Weights of a small transformer language model: MLP 2048 tanh GELU, 491M tokens.
MLP neurons of a small language model. Each row is named by its layer, matrix (up: input weights) and neuron, and shows model dimensions 352-447. Each number is 128 + 24 x the weight over its row's rms, rounded and kept within 0 to 255. Numbers have three digits each.
After each neuron's rows, "fires in" lists the words (lower case) most often at its 100 highest values on Wikipedia text that the model never trained on; "fires on" lists the tokens most often at its 100 highest values on Wikipedia text that the model never trained on.

L3.up324:157151151099145132120132131155141131112117130154144134156169095144118149110102119148146123134113136122139077156097183127142127117157138126169139181157127086124128142148136167167140126117142111096122153115089133108187147147144151088148134127130158122106102139156136098133126125152141108080
fires in: "also", "it", "directly", "completely"
fires on: " also", " it", " directly", " completely"

L4.up978:070135156153119143171073128060113151143108138140141140148157149118153169100146106143112130166155137091082109098094159146117097118154074073121110136165105090105149139149124092152137122139155137112108174124134157121125155114103136102198122149112148129149127153125133136171112088174105123147
fires in: "was", "is", "she", "has", "sheikh", "he"
fires on: " was", " is", " she", " She", " has", " he"

L3.up1429:107104176092125131136105147114152116118125118120139148097134127146140137126119117131136108106109097099157080174100139115135117155153094176121105143130116121104177117119138166113116110101163118120089105117100146154135145153125102133118158136116123141136092135122092069129152126133122128142
fires in: "a"
fires on: " a", " t", " ch"

L4.up1432:112112124157178141122124163119160186122139131116124155152154178097131110095126114138121124153143080124128140129137065158128119151141118118113087149151089133097127149092111147125155107130126096128138128110149108123127142104117123120103112099161148131123168154146133108137092123107168128150
fires in: "of", "from", "throughout", "between"
fires on: " of", " from", " throughout", " between"

L3.up947:143117135134112107140108116112128119122112118063131114115153124156154073129151173117147142128153103091109127145164159130114119128135128145122130166110165080142113139125137105114082123147150131106118120159096089108160137145169099105114072151072144102107209130133099154127176159144118111168
fires in: "a", "one", "two", "six", "four"
fires on: " a", " one", " two", " six", " four", " an"

L4.up771:113133127157123129124100139120157143127120131110117102075165166124165112061144095128144102195113103081122083123144155169122105129124076171137112164135139142144172149133090119114131125126143139110157176153165135134145104168121136097103115136128137124133094134139083129106119121091123122146
fires in: "to", "of", "the", "at", "on"
fires on: " to", " of", " the", " at", " on"

L3.up553:089138143098144157114107128100132165098103145080131141096152199133089105078167100134076154127142112122143109138142123120181117124134125130107141120115125121153145156123123138135128124152156110117115139135113124138082124119105150113131150139140125103094148165130118148100109170151106154131
fires in: "and", "in", "by", "was"
fires on: " and", " in", " by", " was"

L3.up2007:111113101126111139122127068160103111131123132109151101076104110096100126170151113138106105126111155108117147145091158138158103125096142127148085136122116152160155149137099098138101106178134128120124084127101177136147125115091132142157107139090144127152092140132090136139099143103118101155
fires in: "became", "as", "been", "named", "was"
fires on: " became", " as", " been", " named", " was"

L4.up2023:113129147113121096149140105153095115139130118152143169087097153151167138154155134154116131103119113110144114084139159121120117127167100163167100156167163038131139142138129135096121138162111123129117127089120141124157122123112120141151141146135134108122129137135138133140108143148142103127
fires in: "it", "there"
fires on: " it", " there", " It"

L4.up1004:100146090134162159136120114071123152144148103112126127087153137095152110144152103136118157128146130093126117141097108154095084139080127129150115141154147131119144126121093097147158113130163119081099103099095123125112152119109125124128113187114126091129129129135110135099122117155128128125
fires in: "be", "as", "is", "was"
fires on: " be", " as", " is", " was"

L4.up220:139109114134116124155149154116152143094103148148131139123166149118141123101108098121129107103161128131157143103087142141150121106146162107153105139159153111086144134117095126105113134147143153129131104163164107120176137167148135117161145113108103128130128143181109122101101096156143113136
fires in: "that", "what", "which", "who"
fires on: " that", " what", " which", " who"

L4.up764:099098117158120110115121100116135121106148115128141130108096143142134170144108096147113159095115102104104131124108155149109141133144130154147115102148136095152153094139092149144133096092149132133095109139090135136080144122122159128124141155129129129156094122179119116137159115148107127121
fires in: "it", "results", "there", "accompanied", "disc", "background"
fires on: " acc", " It", " it", " results", " there", " disc"

L4.up1310:177123105150132147102133153109143154120139114096118152106161136137178173123150104120136076127081125146124085148075181190092139104137123117128107157149089126114137127118142134135135097128160134104120154139187135116133156136156135088128153147158145132135102124114131126125113083145135112146
fires in: "is", "can", "are", "began", "could", "was"
fires on: " is", " can", " are", " began", " could", " was"

L4.up1515:155146137128145130150182150139114133091129126120155132101166133139128110147156137147125090171124128136178115116107099112162122141169145127139099130138096085107154137125132081124087140127146114110144103133150109140095146146139119104146146165134130137124136110157085143118143162132131074128
fires in: "as", "like", "including", "than", "not"
fires on: " as", " like", " including", " not", " than"

L4.up162:137174147159112166120069096114137147143105114111142163167144145120154163065138105089145095180120145133093133100165145171096124159132095127203124108120130113066175123146073121135156111165125103071189152141168174100111136162109126106138124127109106129130093129182106116111101129062140140123
fires in: "for", "source"
fires on: " for", " For", " Di", " Source"

L4.up956:119154095178135100119057121122159080103128146134117133109177137110137125083109117103143146182128158098151123152157170129144126117128143145116131129165094103097160138154116093112140110117120121078167136156159112140156152159122119120119126157125107139123127104160082169092126129116155143110
fires in: "both", "these", "such", "other", "the"
fires on: " both", " such", " These", " The", " Both", " All"

L3.up1734:106127139099151086126109113146139114145135122122132127154150129117174146117115111129132124124162113071152123142152144161086106148161132137128104118122135078118154142136149146160076125153137115099089148117123116110101156158182171117140132146117136098141130160133106106141101107131132097143
fires in: "it", "there"
fires on: " it", " there", " There", " It", " focus"

L3.up1221:175129154153115116154063131134128083144094141125122179157152144118134102114136115107134111141144148149121114115138141128141124145143144128114144155111164140125131168145110125097132146164135098149135131119166110138170133145140127092124156145143116110113135132136064157123131153129159116158
fires in: "of", "to", "with", "at"
fires on: " of", " to", " with", " at"

L3.up209:125111146149143137123095157086139176074107099111140084135145158132129104123152150118106128166112121102152110145146102153134129136126148171156143107111124095159142139119116111126149086106138100100139129126079091096140126150118128140129136127131142105107113150121124126119174156112091132140
fires in: "by", "and", "of", "who", "with", "a"
fires on: " by", " and", " of", " who", " with", " a"

L4.up402:116095169149180130094099113131124145117115120133123101148114095094124145106116123130116102148104127134119138107150111106139125184132170189130130132129062110147161149124182106119124137165164120160125113141142127123173125126093122123135106112139142147138135127151132089137121152098125126104
fires in: "between", "with", "by", "against", "from", "swing"
fires on: " between", " with", " by", " against", " from", " Swing"

L3.up1259:122136161149128126098096119090130166111103115144140145079185125132134103110142146124114136176137138164128093139114118163120131136130138143110158127150125146160177146130053113134099097150093122114093147130144138134118127134094119092113128132111125100146156143136087175086148099169121110135
fires in: "and", "in"
fires on: " and", " in"

L4.up856:154137138152174115115132094128131151132119116132128115109118146120114071086087175112126121151080148140120071119120108139116153149105126186092112150122155091143159152143138100134081093158115087143083138114170104131102131137105147095131136108100143108162146159108096088141161088158118100092
fires in: "had", "and", "have", "were", "did", "has"
fires on: " had", " and", " have", " were"

L4.up623:168145133157126084115107130102114128141143147104139155106127143119136072133120094125104096154135119161155084081119110148146108133139098118096081153128138140147129156136101119115169099132149141109100144129130144170141113117096152114149145149118125075152088119131085147139091100154119122133
fires in: "were", "to", "was", "n", "as", "had"
fires on: " were", " to", " was", "N", " as", " had"

L3.up498:156114120138151108128136159154154157116097105089121168112162144118118101094160085152116111175152125103133118155150115151175130141127128108098144145144125149152150151122139102116140166161120096133100136107126105136156128130115148144179162109162126138140136118178084128138086123133170118121
fires in: "to", "in"
fires on: " to", " in"

L4.up1775:101130095110097131124098134109105179090097106074156120089182133126131100111162096141106160128167145150106158157084115137108116148109151114110125134109112105129161136118109094140127107140145124079103085123129149163141091166078116142169105125131114085163161136124137151149141140132126134128
fires in: "as", "in", "from"
fires on: " as", " in", " from"

L3.up596:142115147132138143129132163116130169119109116119149119092191170124197103081111121116140089129154135156127121109134125131132132113142130172141143147120142103090129154131073164157149107177154119128130121110141132137136127146116114112109131118142133081136103149129102106108114143168129125153
fires in: "their", "its", "of", "the", "than"
fires on: " their", " its", " of", " the", " than"

L4.up529:170137120123126103114125143121154110145133156139142124110138150160165096056153141099124083144131160149161065143135130161129119141133143120147128145141150136083141139136112143117125149156149132137171158153187145108147121167123140108129168090124131125154137138126108117114149150096136087142
fires in: "to"
fires on: " to"

L4.up441:126155101135107130109121156119141139153094101094131099094137158148139139094149158106131095183122095099186101101096116150143102129107144154129117158167102071099137155131108165168149103118097098125138129118114125108119147114162134106108134133126127115135072155174070145152137145146138105156
fires in: "as", "than", "an", "be", "the", "up"
fires on: " as", " than", " an", " be", " the", " up"

L3.up284:145150162134110077100079154135110136114134139107129114147163119141157105120108167154131107158092173096149117112136105139116121131128118159100145140120152074144140119146118125139093125115156149096095100158102116110151095145113095130134126134096135074118145134150113134128133135147131152124
fires in: "one", "first", "top", "second", "each", "third"
fires on: " one", " first", " top", " second", " One"

L3.up229:125128171149124129130127164131151132142132128157130084134127129154144104099113116132126112129138113127151056165165122154114151137142127127133137141154155118178118133119109144132176136089154129131096172137122086108145135153159126122139155103106112133125107130140118116141125103123151152080
fires in: "which", "this", "help", "way", "what"
fires on: " which", " help", " way", " This", " what"

L3.up2037:112116101098111087133120130108119133140109109095131144118172146126136126131155070130101145118126132105124168154135117145117085157135153117153107136131121139135133122140080117152149145150128098113112122135115091153139157149143108125170159129124171125106137117134143119099127135139135147097
fires in: "a", "as", "in", "city"
fires on: " a", " as", " in", " city"

L4.up908:087119098170105134116095098139131128096111131139121179081120179124120137134154135130123134158143162092103140120119140117101132129146089167092105135127176120160220126147147095124112119108141152091141133127176112134160145133118110099151118127099133128115133126168087118080126094147119145113
fires in: "to", "some", "only", "from"
fires on: " to", " some", " Some", " any", " only"

L3.up1296:138140130144110113161086131109139127124112089122133128133157129113156114143129181112142148177136144076137125125083214117076130133143133139122118173119137137116134132122149111151109099140115111104109117149108151120123183134087114106160125142106134130097137142175109078092108130129135141135
fires in: "the", "album", "record", "sound", "international", "best"
fires on: " album", " the", " The", "The", " record"

L3.up788:140118127095094091145117117140144154105088146134152143178170126148169133109124137126138138150137143110131133158140138117124101125133125154133159135125139128120122149150115087170103126147147127096114127167076138130174167176120082104128099149115124094119143125165093109115129103122147147085
fires in: "the", "original"
fires on: " the", "The", " The", " original"

L4.up1627:181141116162088056071108116112138120144132142096148151118116202127141132139131085130112132178108155139166129097123067175144134137146143142101129135096138112143115166135107128163092126175123108120139088100150074137096117139124123150153169111140150126079158116122139152152159141098139116102
fires in: "on", "at", "with", "great"
fires on: " on", " with", " at", "On", "At", "reat"

L4.up802:103105148159093163134154124171119131169124132142155135093121109131132105143140170146107102130132154146124099115076107144140146147155070125119112148151135093142169158146096119133170088126167135150120151103133148091145146185103115107138154136087144077131125123127140140150155102140107088130
fires in: "is", "are", "s", "were", "as"
fires on: " is", " are", "s", " as", " were"

L4.up1902:145143136121144137098127135134115133080120146099133158121143135143146168140147150127149128155156145123129083106096120120118133124150144164103120147120156070104145110155147088200133087091118120134127127129108106132095161169125141115109078181115127137078121118186097113099147131112150165132
fires in: "one", "a", "some", "any", "all", "each"
fires on: " one", " some", " a", " any", " all", " each"

L4.up1304:106114196143102124139131125112139139078145127118136110127153103105185101109100109132132152135121116151134133181102127114140137134134105146140143125111122107113162131119128128131148090175148107160115132119125120157117125187146082107119093116096128112114162151116145119078168105115121154129
fires in: "of", "the", "i"
fires on: " of", " the", "I", "The"

L4.up1581:123156129111143107098114162133137138139134114123121147136201140110168131135177119128129140109158165111146090144090111164112107131158120116119079116097141064144162157142103155136175119168147138090139142175172114110116160130111158116148118095123125094135145135155146116096163107148099124102
fires in: "it", "he", "there"
fires on: " it", "It", " He", " It", " he", "There"

L3.up957:173118142122157131159078106142150093097119129112146159126137180133144149074118146126132114178152097123152108130106141122129115137118144174155110172176130118126155120121127104148144122100147127113092103132115112113134139145143116133138149108109141116121111151171130139107113098085138117110
fires in: "that"
fires on: " that"

L3.up390:163115186158113134122131148102119168092103128092152151106168168145137099111128119139102081163140089125122092097134110146160106118120111161101131158163147118095134139125111103142142086122119094135150117134140098171094124149110138084136115146139138113134167130129130153125087162158133150134
fires in: "of", "in"
fires on: " of", " in"

L4.up440:153148157178163119129113131121131133148096160168127178153118161117125112087163158136108093110131094149125102110112139157186106144154073153137113119122130129092159190143123097103130118104111109124137157107117132154181133166102131087146117088143132103106162141131125121116097085106129130127
fires in: "and", "to", "of", "or"
fires on: " and", " to", " of", " or"

L4.up781:154159137180136123143118129166111101131111141138148175106155132147154153133138129131126138147089170138151068127130126142164134145172111103145105150152120108130179178165135089137110113153086100100123099102101137118147127152138139120151156146174123086096146117144099179125135112139154089126
fires in: "also", "these", "however", "further", "some", "other"
fires on: " also", " These", " these", " However", " further", " Some"

L3.up1643:123139131144129114139089159124120132103140123107130117132155133120141100126157120124119128127135130115129120109110150172096112126164076112135082165137177092137145130129117179136166108186107112119078137103131118143128153163102112097137147157138124125126115131118083160142143108152131138168
fires in: "is", "are", "were", "can", "was", "it"
fires on: " is", " are", " were", " can", " was", " it"

L3.up823:099120117148159126137107130101140151126126117057132114117115181138111135100166090155117149131159124101140105147120129101149096114113149152064118147138096101143151132136126125150149116114160117098108081162121131140092115133110141130136102160142141157115153134148136152142135161097109159144
fires in: "as", "by", "is", "in", "was", "mi"
fires on: " as", " by", " is", " in", " was", " mi"

L4.up882:151099108154069151103149132144143136121119127132119166127115189155137131124141141137145099185076108113183070106115151137147115124169121133132118160106157118150134134133142123161109118087140136131130124120133067141140177130149116100120162118165135152104108140138103131117124121171091126153
fires in: "more", "less", "much", "out", "most", "little"
fires on: " more", " less", " much", " out", " h", " dep"

L4.up803:148124124125142124153148114108128130121133155178115138148126171156125148107111130146112082138160145104155089106101122105168117155143115147169123136182138099147121155135141153135109151147126146102087119125105118108112125111117128095105166168130105110120112120115116101138087109108139152073
fires in: "that", "which", "how"
fires on: " that", " which", " how"

L3.up922:112148128131124137098109126145126133091124150110136084129165176111164089119158136117136147145083104177165090063164122135117146152133126163096143146131118137094170118119114125126106137116161104103157148165148137150108123149171137083143170131144135165130126139166107149054112157122113129153
fires in: "for", "to"
fires on: " for", " to", " For", " Fe"

L4.up837:107161138122151146129124105053135120127124118097142110106199130105155111097168088143101097142151127166130084129159102134139127155125129119137142128123099139107162146138111124137152129152167119126175100124174152124087146150143114104138101150152117141136166129167136206102083146089130143154
fires in: "for", "in", "of", "on", "to"
fires on: " for", " in", " of", " on", " to"

L4.up650:107127175185174147161162137109136157120114150123128164156088183139121127129138155137123160099117146122114070100137162136159106140161072105091095135131105138146162118127181053103118100105138110122095140102143086119121148132124113104164156143112127143128134149121141152147094122133148103131
fires in: "and"
fires on: " and"

L4.up398:157090129125140115152096126130136089128127149123114144131108174103127117116093115123102093157109101072163138088147126136116137116169127132163097130175110111129112157138094129117132138155076150112093134160146104129142117120142110095119123120107155100133121130156122103092097086085164129129
fires in: "which", "that"
fires on: " which", " that"

L3.up1539:145129159120153155146116109122117178134125121126142132162142133108158137087114123152123141152120138153131136128112198132106113142148090145094125165143142154146136126134167150119140132105166115107137142125141144112119099109134086087123120138145151114117136117136152139101097138061130138138
fires in: "will", "could", "help", "can", "would", "must"
fires on: " help", " will", " could", " can", " would", " must"

L4.up412:120081147166170155133113140104102088177109118130128131137134174107148121105113072139092089150124165078119116119158123105136107146101134113130128135126119117113163168150102107102186117151132095187136126120143148129090136165133130114128136138148143125110098148151128154077103106112130145144
fires in: "after", "when", "following", "since"
fires on: " after", " when", " After", " suggest", " following"

L4.up34:122112148158104167131121120087081116113115140098162099149112120140108108153161136130133079110123115173153129138107102147153115169103134131123114104159117099076128148145123144151143111184107122146136096145109127102096119150147138163143129137073154160081145109112142140126136164142116124156
fires in: "the", "of", "in", "by"
fires on: " the", " of", " in", " by"

L4.up40:141180144129117136104141131172138119144120148113131137115134159157168125101115110114141138170125111146141125144129144138117098115137118153103109148157131094130136130138108113171137126146092141118112095179179140107099172140129153115093104141139122170145112139175118166108127115112138126126
fires in: "the", "my"
fires on: " The", "The", " the", " My"

L3.up1644:126150172097158156140146125113149153110121139134126124123136158136166163114156162136100144152104109086171073124133125156104125131173063147114097144156159148132174132130129146079178129104187109108139144120139149121150117132123110067113154104137122141135108132122169156107064113111145139142
fires in: "can", "could", "will", "would", "may"
fires on: " can", " could", " will", " would", " may"

L3.up135:126143183155112129139093106143103097134107142141130112120184091140129106149130156134146154108130128175170134096160104116117137120171102137087124153110162073160147142130159133146130151110134140094132075155121119130130105122107132109131136169127105138101158118135110154074153136185118105150
fires in: "two", "one", "three", "other"
fires on: " two", " one", " One", " Se", " three"

L3.up1640:148090087151084140099116123103127137084124143118127141117119099113136115082118128128142077159114208107121091117131150127087110147133137178174127124120086086154158178116115158112133111115154161088125138114158095170198132142080129133149120137104161073138091143127082146134150122137128140136
fires in: "was", "been", "first", "remained", "while", "became"
fires on: " was", " been", " first", " remained", " became", " has"

L3.up1717:146142155140177111125135137078130158147136135119123147119173132120125108098139095124105123184118097170141143109143122162152107155111161109110105142116079165118192167101132102112143137189093072094138105128168145175107128116120142121135127146101145168137123142136154151100132126127114077126
fires in: "and", "of", "such"
fires on: " and", " of", " such"

L3.up139:126138127143177141154102121087146125109143123130137141112174141112137115088123142125140122179129120079162064125166142141131124120107169135098126155118132128156124164123127109125147117164156095142127128151166163145136131126136132151153127113110113106123157146149098118131109147097124142123
fires in: "and", "that", "to"
fires on: " and", " that", " to"

L3.up434:167126103114105106164123139136106172076106133104128139151138104144114108089139145119109081159165124120163146152141170123108086122147129116143126137132138107132128139121146125145091141106168159124111161141126103165157129138151144123121100126135144099095123146135130156127152140163119130144
fires in: "first", "2024", "2022", "2019", "2025", "2026"
fires on: " first", " 2024", " 2022", " 184", " 2019", " 2025"

L4.up1620:116174125167137139166166126152118137119118140085140101117114157132187115127111110129121085196145108112151118093176098129137120157119166148099114142118111115137156162147113119132147146141154114127158117157136145172097126137126108112119133154145122169113078144156107168127097165104151125139
fires in: "of", "on", "for"
fires on: " of", " on", " for"

L4.up61:160164139130115121155102142125115170135110130117138136133151125133158082129162130113125137124146064174140119106092132130134109120124175092126140151147130128083101128124121200128129104154098142127128114165152168090146118132128116122150129123146132098110147132106125124109121122153145134132
fires in: "the", "their", "its", "human", "humans"
fires on: " the", " their", " its", " human", "xi"

L3.up554:121164121187175165095110144132138167146144110123130161118138157093125121104162115114112101182116157139115149135145120143127094141131089130109105147126089133160201168125108101138191115173142115135135155106163126154125124134112150123140121119144120134125104144167112122113116099113115123149
fires in: "with", "for", "from", "has", "to", "gave"
fires on: " with", " for", " from", " has", " to", " gave"

L4.up377:155095150186109102138098128090113110135120123108156092143123195139137114124160130125124132164107122108172132121079163204159127159140109164119090186182159128160168126134116166157102081131095143132118137133124101110106125147133119108151107100108163097138166123114079122106144116137118099126
fires in: "it", "he", "she", "they"
fires on: " it", " he", " she", "s", " they"

L4.up998:122118123194172131081157121078139194116133109103134145093155146124142114124129077121129104157126116122110091102161103124127121168082175134103118136139096140132159138140093094126111103103175102145176114117174084192088126165127115079115123154135120128120125113124149158110120111108115119139
fires in: "after", "while", "from", "before", "since"
fires on: " after", " while", "To", " After", " before", " since"

L4.up443:138149146162125149113163130080121142147165118102134102113136112129166160154153147155133143125106174161182112127116114127127125103112133086165061135103131095133147150123143131159155148131147137100127120095141149109110129169137111113166178140108121133138070111107112127159123133117124073131
fires in: "be", "been", "s", "was"
fires on: " be", " been", "s", " was"

L3.up914:145104095117108092171133114133133133120112141130146128130079108148135124125144159130128099156100142088111101092152125110118116146160075122122131146136133081116136168139168089096086151103149139113108126132113105138158146106125095111128152166119127125084128126118088122159086095140124084128
fires in: "his", "her", "one", "two", "another", "career"
fires on: " her", " his", " one", " two", " another", " career"

L4.up361:116132112132123152170142097128102118108091152130146116090122180121152138094115164151150117114138131153144130122129123144145115124186101155103092137153111097159114109155124096123130121108111148124118093128146097116127180090144120122155119137103130128108120136164052162165129108144135081140
fires in: "some", "one", "more", "many", "most"
fires on: " some", " one", " more", " Some", " many"

L4.up414:115086115185123104154118136121156111113097089126139139147141140157157114108114143133129108176137167114133086132083127130111140113106086124128127152137161122108125133113103119144131142134143147140110136141120141109140150096095076084173136149125120099123144144157124119126122117116142114145
fires in: "the"
fires on: " the", "i", " The"

L3.up1544:143110145146120078093163153164111144113108127123119121119077082121149109137121126119130133129088120117128091107119139123122135149122163130111110141148189092153145151142129129142088104138088100111129092089076129129150139106122138123136125154135140113122117150133092146154191155154134106119
fires in: "it", "there", "them", "this"
fires on: " it", " there", " them", " this"

L3.up1015:123126121134133131163152112126128157133130143139126157174181087145137148129051087129138137131161118098192112151134138111187096146138152117121089127133133128151134118127158121123093130068133119087094112161103122123115137107116146136125126137113141135118145141176112141128143110151105115098
fires in: "this", "which", "most", "and", "least"
fires on: " This", " which", " most", " and", " this", " least"

L3.up396:141127113144120172159137093126132123090114139095146134078157122127156111115143140139116129140120155112159076133091141151092136129119099163120116142129139080153150133152117154113109109090125133113107138097126097112151153148151098127134150130091142122130158140119121127114112120157119096139
fires in: "one", "two", "a", "oldest", "first"
fires on: " one", " A", " two", " One", " oldest", " first"

L3.up754:110098120141170118139104144112135086108110150092128134132086146164155131146112132116143108121122129110152094140169141144116138110144127125124099138116171099160118172128123094124096122101137098124113128106080150126122150155115122133108139105121148109101067135154127093152133137156149157117
fires in: "it", "there", "is"
fires on: " it", " there", " is"

L3.up653:100166110127120104128168125127161129132093121130147105146169152145134089089151133113143137144090117115183089135131125147147107129156156108141162122134124138114126158156116101143112127132162127106084151151092137145192168167128088081123154135105128135111147151131107126137086155156137149116
fires in: "the", "two"
fires on: " the", " two"